From a checkpoint of a small transformer trained on Wikipedia.
Size: 21 layers, width 384, 6 heads of 64.
MLP neurons of a small language model. Each row is named by its layer, matrix (down: output weights) and neuron, and shows model dimensions 32-95. Each number is 128 + 32 x the weight over its row's rms, rounded and kept within 0 to 255.
Before each neuron's rows, "fires before" lists the tokens most often just after its 100 highest values on Wikipedia text that the model never trained on. A number after a token or word is its count.

fires before: ":" 44, ";" 29, ");" 7
L18.down382 [121 189  91  81 134 178 134 118 112  98 134  95 126 124 174 128 133 161 178 106  62 153 171 155 119 121 107 117 110 149 114 117 137 145 183  83 166 143 137 127  80  61 131 152  90 168 177 126  28 118 133 110 150 145 126  65  79  75 136 142 223 138 141  86]

fires before: "-" 28, "\n" 24, " |" 5, " B" 4, ":" 4
L13.down496 [151 131  90 160 131 172  99 122 135  98 141 142 149 137  93 134 129 103 117 165  57 182  83  91 127 126 168  84 107  71 133 114 113 142 148 141  98 116 121 160 136  78 186 172 146 110 120 168 139 126 148 112 109 186 110 146 133 127 112 100 113 156 111 112]

fires before: "0" 48, "9" 11, " " 7, "f" 4
L15.down208 [116 201 149 166 101 134 131 120 174 111 190 146  65 112 118  88 111 154 165 183 141 177 134  95 159 137 177 106 107 118 136 122 128 128 129  85  90 228 100 103 102  72 178 121 134 141  76 164  99 111 135 147 125 119 121 167 115 133 128 162 155 105 102 163]

fires before: "3" 43, "4" 13, "6" 7, "2" 6, "9" 5
L18.down1370 [115 158 150 133 174  91 127 177  98 136  68 128 164  97 126 101 164 171  84 163 147 146  39  94 124 114  82 176  93  84 110 170  79 111 165 118 189 107 159 160 118 107 124  91 117 192 104 108 182 129  63 127  94 151 116 174 123 114 140 102 165 170 193 156]

fires before: "1" 97
L18.down265 [135 166 202 160 148 163  56 110  86 155 147 162 129 136 159  56 117 130 141 105  94 107 180 115 128 117 167 114 135 144 157 149 129 109 101 144 133 138 172 155  70 174 118 141 165 122  95  99 165 102 126 192 134 146  92 122 139 143 109 143 145 173 111 125]

fires before: " |" 25, "2" 15, "1" 14, "4" 12, "3" 8, "6" 6
L15.down497 [179 138 107 122 171  98 138 110 129  78 118 220 152 116  82 177  96 105 136 126 140 120  81 162 143 112 141  77 163 116 102 117 152 111 165  88 121 119 116 112 109 142 116 152 171 135 189  63  98 139 147 136 125  95 105 109 123 125  98 118  94  94 122 145]

fires before: "," 16, "." 13, " the" 12, " of" 11, " |" 7, " old" 4
L4.down312 [114 144 143 129  94 178 171 174  99 150 101 142 105 138  59  88 124 102  91 120 242 104  95  84 145 179 165 176 144 133 153 148 154 139 144 115 133  91 108 103 130  74 100 141 151 115 119 136 109 178 161 108 136 140 131  99  98 132 109 181 149 134  74  92]

fires before: "1" 15, "2" 13, "0" 12, "9" 10, "4" 10, "5" 7
L13.down1430 [140 120 112 162 168 100  80  97 165 165 143  68 158 110 175  65 167 118 133  73 168 142 117 147 125 125 121  72  69 122 110 134 105 110 154 145 106 181 133 123  80  92 159 141 132  89 148 126 135 173  82 118 124  92 109 136 174 115  97 152 148 128 116 121]

fires before: "9" 26, "5" 23, "8" 11, "6" 5
L18.down1210 [ 91 119 110 162  99 103 160 205 157  95 121 140  88 124 101 100 164 154 123  85 142 179 196 132 137  91  59 133 156 140 135 105 182  92 200 147 160 179  92 122 112 116 148 109 178 158 121  98  98 158  79 132 164  88 126 136 149  36 138  91 144  24 141 162]

fires before: "6" 33, "1" 21, "7" 11, "9" 6
L18.down718 [197 134  56 134 140 157 105  95 140  94  78  75 103 139  44  84 102 126 128 141  84 119 126 142  78  96 104 127 119 120  75 127 120 130 153  83 127  94 169 163  98 133  85 105 132 140 172 107  84  95 174  73  90  69 151 104 159 133 125 120 126 102 203 155]

fires before: " " 91
L18.down39 [103 145 143 130 138 105 112  79 144 133 198 115 133 147 129 115  98 149 159 141 114 137 143  97 163 148 139 165 161 107  94 130  96  81 102 171 133 109 120 134  94 132 138 125  95 145 160 173 168 104 102 114 181 133 135 140 133 150  84 135 132 138  74 114]

fires before: "1" 32, "2" 22, "ess" 6, "3" 5, "ur" 5
L18.down1413 [134 123 107 121  91 122  93  98 124 102 109 170 111 116 106 184 144 110 153 128 105 108  88 115 114  94 119  71 119 110 124 133 177 202 125 103 161 124 124 160 110 115 127  96 124 124 137 139 180  54 121 142 111 150 129 169 131 133 130 141 187 125 148 117]

fires before: "0" 13, "1" 12, "7" 11, "8" 10, "2" 10, "9" 10
L18.down1034 [169 142 127 138 152 146  87  62 106  53 126 113 152 103 162  60 182 147 106 109 183 206  85 142 110 143 127 111 168 121  89 129 142 158 143 144 184 119 148 197 106 132 104  73  82 118 118 178 145  41 176 174 103  93 173 119 130 109  92 157  62  82 115 154]

fires before: ":" 56, " (" 4
L18.down232 [154 115  94  77 107 109 108 106 113 120 151 113  97  35 130  81 113 141 128 148  75  89 142 118 141 105 126 199 138 187  87 165 155 127 138 173 121  93 121 121 114 137 105 125 112 129 188  66 128  90  99 155 141 135 112  69  95 118 167 133 120 136 137 114]

fires before: " " 35, " A" 9, " USA" 7, " G" 7, "\n" 6, " H" 4
L4.down1257 [119 161 157 114 128 190 139 114 127  39 124 124  98  49 145 122 108 131 113 139 158 135 150 137  99  93 116  61 106 132  94 134  79 125  87 121 111 139 128 174 153 111 139 126 110  82 101 134 143 136  74 105 147 175 137 145 190  80 125  97  41 163 121 123]

fires before: "6" 16, "2" 15, "0" 12, "4" 11, "9" 11, "5" 10
L18.down317 [148 131  70 159 181 109 109 154 112 100 111 131 174  91 101  80  82 107 128 114 114 178  94 146  94 102 127 110 165 137 137 106 113 104 128 117  64  86 158 215 149 211 122  78 152  86  98  97 143 120 131 114 109 112 105 124 173 159  85 146 155 172 129  91]

fires before: "4" 88, "5" 6
L18.down1127 [119 138 133  86  93  65 108 126 134 116  75 140 152 200  73 101 173  80 159  90 107 121  87  88 116 112 137 130 123  77 158 108 162 159 156  84 132  80 148 146 135  97 149 107 108 132 109 200 129 146  91 142 154 171  52 147  97 103 102 123 101 136  95 106]

fires before: " " 61
L4.down896 [141 112 131 184 116 117 110 143 186 106 195 189 129  81 121  99 142 130 100 105 114 108 161 176 156 113  63 127  99 112 143 117  84 109 132 157 138 129 142 141 163  98 109 206 163 169 148 154  60 136 177 140  41 140 107 140 119 129 110 174 171 120 119 126]

fires before: "0" 24, "6" 13, "1" 13, "2" 10, "4" 9, "5" 8
L18.down4 [163 156 111 171 144  91 111  86 113  85  99 100 113  60 146 111 130 136 156  89 145 135 162 143 153 125 109  84 104 126 102 124 146 163 189 142 138 172 146 141 135 143 137 157 177 147  92 156 115 124 125 206 150 101 164 112 148 128  97 111 201 147 100 183]

fires before: "5" 47, "a" 8, "1" 7, "j" 6, "6" 4
L18.down1352 [139 109 164 162 130  99 138 113 130 125 115 112 147  81 127 109 130  90 139 109 166 138 132 113 114 111 109 127 131 145 121 110  83 150 182 128  95 160  84 124  89  61 128 171 193 144 138  96 174 119 118 127 114 135 151 119  88  65 102 132 120 164 127 125]

fires before: "s" 43, "re" 5, "m" 4
L13.down1024 [125 122 158 153 101  85 193  92 123 107  93 125  89 128 114 136 144 204 149 103 118 102 210  93  52 150 155  94 115 128 135 121 120 116 157 104 146 209 136 104  99 159 114 180 232 130 128 128  97 147 115 132  60  85  64  72 131 153 146 151 146  98 129 103]

fires before: "6" 14, "0" 13, "1" 11, "8" 11, "2" 10, "9" 9
L18.down937 [141 160 151  93 187 146 185 127 165  87 143 162 140 195 191 128 132 124  89 104 128 161  92  87 145  90 111 111 129 166 108 143 115 129 103 112 106 101 135 119  87 154 120  90 136 169  87 130 141 116 124 161 129 105 102 150 128 173  98 187 166 142 174  86]

fires before: "4" 42, "5" 11, "3" 7, "6" 5, "9" 5
L18.down1518 [109 224 151 161 103 146 119 159 159 123 118 123 145 151  54 198 121 115  43 158 121 136  53 181 171 118 197 108 114 158 100 143 128 112 163 114 106 168  93 119 114  85 179 117 114 169  86 145 138 153 100 117 167 157  69 131  98 182 108  86 158  82 141 115]

fires before: "0" 65, "1" 5
L13.down85 [153 154 108  64 129 109 138 131 149 133 115 143 154  74 136 142  49 178 127  97 146  68  76 125 136 128  99 116 104 111  88 134 171 238 174 119 149  57 126 108 135 153 127  53 134 101 127 154 154  50  96 146 173 130 147 117 103 111  78  59 149  57 131 112]

fires before: "0" 15, "9" 15, "8" 11, "." 11
L4.down965 [106 113 172 188 112 157  88 130 120 101 167 142 127 173 144  76 165 147  63 116 124 127 108 109 124 113 103 125 110 131 157 109 197 135 130 128 141 177  81 117 133 131  78 126 154 149 161 134 129 135 168 125 111 125 114 128 204 103 121  97 115  98 126  63]

fires before: "1" 43, "9" 14, "2" 10, "7" 8, "3" 8, "8" 6
L18.down938 [140 121 123  95  55 156 192 136 108 111  84 184 118 157 113 105 115 122  98  65  86  98 131 132 130 151 162 156  81 118 116 127  57 189 165 123 125  72 166 148 125 108 117 149 175 138  94 105 112 125 165  97  83 126 170 112 116  52 184 136 142 107 132 126]

fires before: "6" 12, "0" 12, "4" 9, "9" 9, "8" 8, "1" 8
L15.down384 [138 184 122 121 129  91 117 126 140 163  96 143  77 137  98 128 106 109 119 189  70 171 113 122 115 106  94 127 118 138 122  96 139 177 169 122 132  80 128 100 139 137 146  46 118 149 146 159 163 114  79  77 160 220 131 174 152 126 123 156 158 190 145  81]

fires before: "7" 14, "6" 14, "0" 12, "4" 12, "8" 11, "1" 11
L18.down1298 [ 78 160  82 183  98 170  77 118 138  93 129 159 132  73 125  62 131 156 128  87 125 135 147 145 170 146 118 132 161 140 150 167  88 170 133 102 130 110 134 160 128 151 121 135 156 128 123 128 109 131 140  84 110 159  84 106 120  98 122 143  97 179 170 157]

fires before: "6" 27, "7" 21, "5" 16, "8" 13, "9" 10
L18.down1380 [ 89  88 100 100 115 164 162 128 127 120 100 113 132  73 121 167 125 133 104 163 137 143 177 134 101 176 128 159 127 111 118 185 125 105  92 139  89 130 154 158 164 140 102 130 141 138 125 122 147 136 138  23 146 131 126 155 130 141 112 129 163 133 128 134]

fires before: "5" 45, "9" 22, "2" 15, "8" 7, "6" 6
L18.down1405 [151  98 134 129 111 105 165 115 153 162 104 123  89 114 163 180 162 137 118  99 138 100 125 105 110 112 106 127 147 141 133  73 134 174 141 141 143 155 116  90 114 103 161 160 185 135 151 137 130  84 119  79 118 147 105 102 112 130 157  78 137 100 103  87]

fires before: "1" 46, "2" 37, "0" 12
L15.down951 [127 116 183 164 190 152  86 104 153  81 135 132 112 121 157 125  63 132 190 120  85 206 184  88 142 116 104  83 118 191 117 122 159  96 120 154 123 104 154 136 128 186 128 149 112 158 136 116 173 127 127 143 117 102 161 124 129 143 101 166 111 202 109 118]

fires before: "1" 41, " " 16, "2" 12, "^{" 6
L4.down401 [ 84 119 181 110 130 157 175  94  97 107 179 122 163 142 170 164 101 158 155 152  72 161 117 131 159 124 120 200  97 167 121 114 126 139 135 165 141  94 114 124 128 209 112 136 134 151 135 146 122 159 114 129 118 112  97 135  85 108  81  88 118 136 156  88]

fires before: "1" 38, "2" 17, "er" 5
L15.down1097 [112 160 125  98 155 140 144 115 110  92 112 130 106 181 118 159 147 135 118  90 133 102 178 101 134 137 154 125 177 113 156 176 155  77 172  94 143 197  69  95 104 159  61 144 167 147 100 175 107  70 157 109 117 129 129  97 126 166 122 120  98 169 100 180]

fires before: "." 13, "0" 10, "8" 9, "2" 9, "4" 9, "9" 8
L15.down1177 [162 150 142  93 162 154 119 154 135 163 162 157 192 138 139  95  86 144 152 125 162 127 164  58 189 129 123 153 126 134 124 124 132 101  81  98 146 148 134 136 164 101 143  98 100 165 107 110 143 110 118 144 166 193 125 180 130 152  81 152 148 161  74 117]

fires before: " " 37, "," 29, "2" 6, "1" 4
L15.down1471 [ 94 126 148 143  40 119 102 133 105 163 185 129 160 132 130 168 165 116 155 132 112  89 150 116  94 163 148  93 185  87 152 101 109  92 181 124  95 164 109 121 149 105 167 123 107 137 137  63 180 132 147  51 161 106 123 100 126 114 178 151 158 183  65 131]

fires before: "0" 34, "4" 13, "8" 11, "2" 7
L15.down1395 [123 178  89 137  78 134 142 137 147 101 137 110 157 126 122  91 110 137 106 106 174  95 122 123 188  84 126  85 157 139 121 138 162 128 154 107  89 128 130 125  97 153 105 116 126 112 128 114  99 139 155 135  82 161 105 151 122 126 110  96 165 112  97  91]

fires before: "5" 20, "0" 17, "6" 14, "7" 8, "4" 4
L18.down300 [140 112  97 112 144  84  73 126 121 104  83 178 111  96 161 158 132 109 142 136  93 129 116 106 170  79 111 109 175 129 148 107 171 128 145 116 128 148 192 115 111  75  97 147 101 166 122 201  92 148  85 172 147 160  96 115 157 131 121 128  74  95 130 135]

fires before: "6" 35, "1" 17, "in" 7, "7" 6, "9" 4
L18.down407 [ 62 120 126 175 134 109  46 199 126 148 153 140 175  98  80  76 137 166 162  87 135 135 120 125 122 141 149  93  97 176 127  88  97 129  80 131 117 123 145 134 115 147 102 122 135 107 116 116  79 175 160 136  81  79 113 139 136 129 170 184 121 100 117 104]

fires before: "1" 32, "8" 13, "9" 12, "4" 8, "6" 7
L15.down143 [ 97 113  75 103 117  33 102 173 115  79  89 163 134  98  96 159 149 127  50 140  74 169  75 132 141 116 143 140 154  75 159 133 153 106 128 179  95 128 102 140 119  60 165 127 136 149 156  89  88 149  75 134  92  76 128 129 126 120 155 144 144 131 123 174]

fires before: "1" 34, "7" 25, "6" 23, "2" 5
L18.down433 [153 129  94 113 150 100  93  89 120 109 113 153 141 144  83 161 107 131 116 143  99 107 102 177  54 140 150 139 136 134 136 106 178  77 119  65 136 105 184 154 123 142 123 107 138 137  58 133 125 165 120 147 148  83  79  86 105 127 145 114 121 124 149 103]

fires before: "2" 54, "1" 20, "0" 10
L18.down101 [154 137  92 147 181 139 134  75 133 166 168 125 116 179 169 120 127 128 138 162 111 130 120 127 181 221 155 125  96 181  76  81 114  56 131  98 156 121 139  63  61 177 115 125 118 140 167 103 101  76 140 118 142 130 165 124 155 137  99 161 131 105 135 146]

fires before: " as" 89, "\n" 4
L18.down946 [ 93 122 153 140  26 121 175 169  87 151 132 161 136 153 142  76 152 122 167  87 108 199  98 135 120 117  88 101 109 121 114  85 103  97 142 122 147 107 125  72 123 139 128 173  95 176 156 143  99 126 110 132 127  90  99 109 173 131 129 107 160  81 132 132]

fires before: "0" 94, "1" 4
L18.down534 [157 196 139  95 113 110 129  87  94 162 164 114 103  76 136  73  22 130 126 110 186 146 133 116 206 124 114  81 159 198  90 102 140  95 147  58  95 137 165  84 161 140  85 119 117 156 130 129 161 134 151 167 107 169 108 187 122 148 137 152 176 140 142 111]

fires before: "1" 25, "9" 23, "8" 5, "ack" 4
L13.down48 [ 40 180 110 185 143 169 133 153  87  80 109  95 143 101 116 160 157 175 128 106 150 178 119 169 139 168 130 148 158 108 134 118 195  97  94 135  84 136  99  99 136 173 122 183 115  85 104 170 155 111 159 138  98 129 169 129 170 139  69 180 130  48 163 158]

fires before: " in" 15, "." 11, " from" 10, " to" 9, " by" 6
L15.down1396 [139  61 131 129 157  72 117 137 113 119 110 110 121 130 104  97 118 147 115 144 122 116 134 101  72 105 147 118 166 127 121 128 162 127 106 114  95 136 129 174 112 112 116 156 150 101 173 183 106 115 107 120 132 116 129  74 153 107 156 151  76 116 100  68]

fires before: "9" 22, "8" 17, "7" 13, "6" 10, "0" 8
L15.down36 [143 139 140 146 129 147 123 134  96  72 144 164 172 186 153 117 129 108  85 138 154 212 104  54 166  50 141  94 140 157 113 132 139 134 126  84 170 129  90 182  46  34 156 135 132 113 123 140 134 192  93 116 127 151 149  95 130  82 105 119 134 133 166 125]

fires before: "1" 32, " " 20, "2" 15
L13.down276 [175  46  98 138 131 141  97 118 148 167  83 121 109 178 114 151 110 175 114 147 113 132 100  85 182 141  94 126 123 152 147 132 129 117 161 116 119 104 131 154 115  75 159 133 105 142 178 152 108  86 148 124 150 130 128 113 118 155 134 120 139  99 120 100]

fires before: " |" 17, "3" 13, "1" 13, "0" 13, "9" 8, "4" 7
L4.down582 [ 90 139 161  55 134 138  93 115 120  95 172 183 164 127 167 123 175 148 113 113 108 131 127 154 214 165  92 144 106 179 120  74 116 100 105 125 147 137 119  87 121 132 118  73  99  51 125 100 119 115 145 129  87 119 130 151  73 135 114  72  92 146 193 117]

fires before: "1" 12, "0" 11, "5" 10, "3" 9, "2" 9, "6" 8
L15.down1382 [104 129 161 132 117 119 115  86 156 139 111  93  95 126  90  96 136 122 148  96 103 157 137 118  79  53  78 100 176 161 171 125 149 164 160  67 121 108 139 147 116 103 217 153 132 157  84 132 119  87 115  88 138 181  82  98  93 109 137 157 160 161 131  96]

fires before: " " 38, " |" 23, " –" 4
L4.down1379 [209 164 119 168 105 118 124 153 124 166 142 162  94  81 147 145 143 130 104 141 107  84 165 191 107 109 186  83 167 196 160  77  86 112 102 181  99 133 172 112  98  92 113 152 117 108 134 179  88  91 112 116 109 170 112 128 154 164 156 161 139 147 147  75]

fires before: "-" 57, "\n" 17, "=" 11, "P" 4
L4.down1137 [ 98 121 104 144 100 131 124 126  98  45 138 164 133 162 132 129 180 157 116 117 124 144  58  71 200 148 111 118 117 103 114  42 143  82 181 113 110 178 100 131 143 118  64 174  96  93 147 161  93 132  94 165 126 130 166 153  86 128 121 146 177 124 128 107]

fires before: "9" 44, "0" 37, "2" 8
L13.down875 [ 70 204 118 139 151 113 103 120  84  87  99 111 136 181 131 154 131  86  83 156 146 100 136 147 138  52 142 123 165  98 147 157 166  62 131 174 120 126 117  44  54 104 112 162 133 170 177  95 187 100  64  94 182  79  77  95 165 112 182 121 128  80 141 133]

fires before: " |" 50, "," 7, "f" 4
L13.down1031 [106 110 138 184 123 159  91 116  46 128 157 118 140 157 177 148 156 133  86 134 126 137 134 116 199 158 123 137 136 134 135  82 125 119 135 103 117  95  84 152 119 112 101 109 156 147 144 128 106 131 150 116 112 204 141  74 114 150 161 183  91 160 132 132]

fires before: " " 38, " L" 7, " CA" 4, " We" 4, " I" 4
L4.down1317 [ 99  98 158  84  89 134 204 115 111 103 122 114 106  78 195 150 101 110 116 122 132 146  87 105 125  48  96 111  72 131 188 151  61 110  80 118 161 118 125 123 134 167 159 126 108 115  85 111 119 125 104 135 114 159  91 113 110 118 125 121 115  94 121 148]

fires before: "0" 63, "4" 5
L18.down1223 [ 93 113 107 149 138  78  99 162 162 150 127 160 106 114 101  81 119 134 170  80 119 115 108 124 143  55 118 129 138 145 125 137 101 105 181 153 148 167 132 115 152 100  73 129 100 133 154 220 113  86 130  51 151 198 125  72 102  53 136 187 144  84 111 178]

fires before: "1" 37, "6" 22, "9" 20, "7" 6, "8" 4
L18.down334 [ 62 123 115 116  80 155  52 131 145 122 182  79 156 104  58 124 116  78 142 168 110 137 165 150 109  52 124 144 106  92 141 173  67 171 128 132  96 194 101 138 140 136 192 163 134 129 114 106 110 105 131 129 111  86 136 180  62  83 120 149 145 141 103 165]

fires before: "6" 14, "0" 14, "1" 12, "2" 10, "7" 10, "9" 10
L18.down692 [ 90 149  96  92 107  95 170 182  74 111 173 113 112  79 149  88 109 121 106 154  86 186  92 143 161 116 179  88 165  92 144 112  79 166 132 107 147 147 160  95 117 155 114 113 136 156 150 114  94 143 103 118  79 130 135 167  92  98 116 116 159 141 146 133]

fires before: "0" 14, "7" 13, "1" 12, "8" 10, "4" 10, "9" 10
L18.down387 [126 183  94  89 151 118 179 103 112 124 132 117 158 140 155 135 152 124 101 136 140 148 146 142 111 132 112  90 149 116 144 135 109 100 111  72 122 144 131 125 168 146 126 136  67 106  91  95 106  99 156 160 154  95 151  93 121 127  57 104 123  61 139 154]

fires before: "2" 46, "1" 20, " " 7
L18.down9 [107  68  86 101 151 160  76 106 147 122 119 132 118 199 126 169  80 160  75 161 134 110 155 170  80 110  81 174 130 156 161 126 165 160 140 119 104 173  89 154 119 148  21  91 141 148 166 149 123 163  99 130 116  63 176 149 136 147 104 125  76 100  68 140]

fires before: "0" 54, "1" 23, "2" 13, "3" 5
L15.down510 [117 160 143  19 153  81 147  90 138 132 161 115 144 141 147  90  77 139  93 117 140 154 134 107 113 119 127 132 144 113  81 114 130 150  86 112 138 138 137 138 110 149  70 114  80 152 137 170  95 112 139  97  79 135 111 156 142 158 109 140 179 157 133  96]

fires before: "5" 15, "4" 14, "6" 11, "est" 7, "ize" 6, "8" 4
L15.down450 [ 56 137 173 117 192 143 126  86 112  81 115 147 192 154 151 123 126  63 144 174 120 121 135 135 119 121 168 126 140 110 168 148 128 156 144 125 128 139 120 130 151 129 130 146 195 119 120 134 128 125 155  93  66 137 162 151 105 135 115 175 103  91 158 106]

fires before: " (" 25, " |" 18, "," 6, ")" 6, "0" 5, ";" 5
L13.down1247 [114  94 138 144 100 118 121 125 102 130 135  83 120 131 112 153 114 154 139 106 147  98 149 139 104 116 146 135 154 171 109 127 148 183 135 144 107  85 100 110 135 139  93 129 118 103 161 119 106 127 170 128 125 147 178  80  77 145 132 115 149 118 137 134]

fires before: "9" 36, "2" 27, "0" 22, "1" 13
L15.down1343 [166 130 147 151 108 149 147 136 152 152 120 133 104 137  87 134 114 105 180 149 162 146 150 102 154 130  93  46  93 119 137  75  93 109 176 160 131 166  88 144 139 101 101  83 140 128 120 105  70 155 166  98  97 113 121 156 134 140 124 145 147  97 103 166]

fires before: " " 29, "3" 12, "2" 10, "1" 9, "0" 4
L15.down116 [105 134 111  89 165  62 107 109 126 108 116 138 127 132 112 109 137 136 174 203 112 143 139 103  80 113  99 155 183 127 122 187 170 148 111 157 138 131 110 132  84 120  89 164 142 112 149 161  91  59 118  95 167 143 117  85 131  68 141 166 153 127  97 130]

fires before: "2" 69, "1" 11, "3" 10, "4" 4
L18.down1471 [149 107 107 160  90 143 171 116 132 193 143 131 121 151  85 160 162 157 167 122 141 102  91 128 169 172  98 184 102 158 102 119  91 130 128  93 110 102 101  96 128  64  53 121 143 133 159 122  85  69 127 122 128  95 125 112  84 166 141 153 140  85  91 184]

fires before: "9" 100
L18.down1230 [135 172 141 108 147 148 151 124 198 208 128 198 107 139  74 219  76 114  90 166  75  67 163  89 154 142 119 117 127  81 144 128 195 153 150  76 120 192 141  94 102 138 157 101 151 118  95 101 139 189 117  93 130 132 110 175 112 122 163 143 163 183 127 118]

fires before: "0" 17, "1" 15, "2" 12, "3" 10
L13.down168 [107 138 109 118 111 167 164 122  91 176 144  96 175  92 126 136 134 129  56 160 173 100  95  74 127 153 126 108 139 161 150 157 124 123 134 126  87 135 113 110 141 145 151 168 114 130  99 145 165 124 172  86 139 149 140 141  94 122  82 142 123 100 114 126]

fires before: "0" 73, "2" 13, "1" 8, "9" 5
L13.down535 [118 146 124 150 118 144 141  86  71 154 125 161  67 145 110  90 131 156 124 150 143 126 162  82 118 138  64 142  93 175  77   0 120  74 157 208  99 164 105  80 115 152 139 105 177 112 171 134 102 121 101 109 185 102 119 133 161 144 158 172 180  93 116 174]

fires before: " " 46, "0" 21, "\n" 15, "1" 5
L4.down226 [104 108 138 149 122 116 165 133 112 165 198  81 133 152  92 146 192  92 180 154 115 126  92 193 134 107 112 131 156 130  69  54 128 144 112  86 114  75 100 141 138  70 124 183  59 111 141  90 116 114 151 128 120  61  94 120 121 104 119 106 121  98 109 161]

fires before: "9" 25, "5" 12, "2" 11, "8" 10, "1" 9, "0" 8
L15.down691 [125 161 104  97 128 154  38  90 118 143 111  53 154 128 145 113 124 107  78 170 106  97 159 172 183 105 103 101 188  97 127 138 103 141 100 125 145 131 154  75 126 220 132 143 119 123  77 110 149  82 147 110 118 146 176 150  60 155  94 131 132  78 178 123]

fires before: "0" 18, "2" 17, "7" 12, "4" 11, "9" 7, "5" 7
L18.down192 [ 92 121 167 143 183 114 167  82 109 144 100 157 106 109 160 109 122 138 117 136 119 162 120 105  97  98 168 156 148 143 165 108 154 148 126  80 123 149 138 140 134  65 117 126 129 148 149 208 163 116 222 128  71 120 137 129 174 130 145 158 132 118  78 101]

fires before: "}" 19, "′" 18, "0" 13, "6" 6, "9" 6
L18.down219 [107 102 104  67 116 102  84 171  58 145 119  57 145 158 107 134 139 134 120 138 178 150 169 137 131 184 120 166 130 127 173 106 136 110 188 131 161 161 124  79 122 113 103 155 169 108  84 104 151  99  73  84 161 109 119 150 148 126 143 116 137 113 126 122]

fires before: "9" 100
L18.down828 [157  65 113 124 105 104  93 171 126 135 147 117 131 121  87 166 115 121  99 249 106 153 120 130  89 171 120 163  99  75 180 148 119 139 102 104 130 160 107 105 102 112 101  92 143 104  95 153 115 133 148  82 140 129 141  78 147  85 129 161 188 157 116 167]

fires before: "." 51, " " 5
L13.down1261 [167  66 128  92 224 104 130 107 103  30 169 120  98 101 174 118 155 134 136 117 119 136 161 174 100  85 191  91 115 126 140 116 129 122  54 110 119 164 133 109  95 161 103 156 108 149  83 124 165 135 116 139 143 127 132 115 130 147 159 116  70 120 112 115]

fires before: "1" 96
L18.down388 [155 114 104 139 123  93  73 101 107  84  80 106  97 101  97 170  73  93 173 138 119 127 198 164  82 147 157 114 112 150 107 130 102  97 122  85  94 150 106 148 113 133 108 154 168 126 102 170 103 135 148 156 139 131 156 129  94 134 103 149 129 133 105 171]

fires before: "6" 20, "0" 10, "5" 10, "9" 9, "2" 9, "1" 8
L18.down504 [107 102 162 108 159 166 113 115 155 124 148 136 120 112 110  90 114 143 157 123 130 108 108 137 137 120 122 119 118 144 157 115 106 211 132  78  47 150  56 101 123 128 184  83  88 114 124 123 110 180 159 144 116 129 125 104 100  93 127 106 146  64 113 111]

fires before: "2" 24, "1" 23, "0" 8, "5" 4
L15.down918 [ 98 138 166 122  25 145 143 105 158 121 163 180  90 114 115 104 101 117 162 126  71 139 175 169 157 134 116 175 151 135 119  97 130  98 135 172 175 171 157 128 119 107 141 110 163 194 142  81 157 140 178  87  96 153 116 150  43 113 134 155 125 137 142  70]

fires before: "0" 14, "1" 12, "6" 11, "2" 11, "9" 10, "5" 10
L18.down163 [116 131 125  69 133 132 121 124 142 168 111 159 150 125  95 140  81 156 143 129 103 168 169  98 163 150  84 119 141  95 118 164  53 138  96  72 138 127 112 134 109  95 107 135  76  95 144 106 129 105 129 100 121 138 101 154  97 124 123 120 165 158 123 123]

fires before: "1" 30, "2" 15, "0" 9, "5" 8, "3" 7
L15.down1389 [152 136  88 111 131 117 117 138 154 107  95  93 116 171 115 113 100 109 152  87 114 106  90  69  91 135  97 135  92 104  89 136 154 161 136 116  97 116 153 112 124  92 118 127  89 133  94 188 145 122  84 119 131 105 120 140 140  79 149  66 141 110 108 135]

fires before: "\n" 58, " The" 9, " It" 6
L13.down703 [127 148 100 191  86 177 138 189 144  60 157 110 147 133 177 128 131  91 123 132 107 169 109 113 116  99 175 106 133 138 143  99 115  92 125  90 170 146 113 127 122 114  91 138 116  80 134 168 137  86 146 119 116  97 113  98 157 178  82 128 110 131 120 106]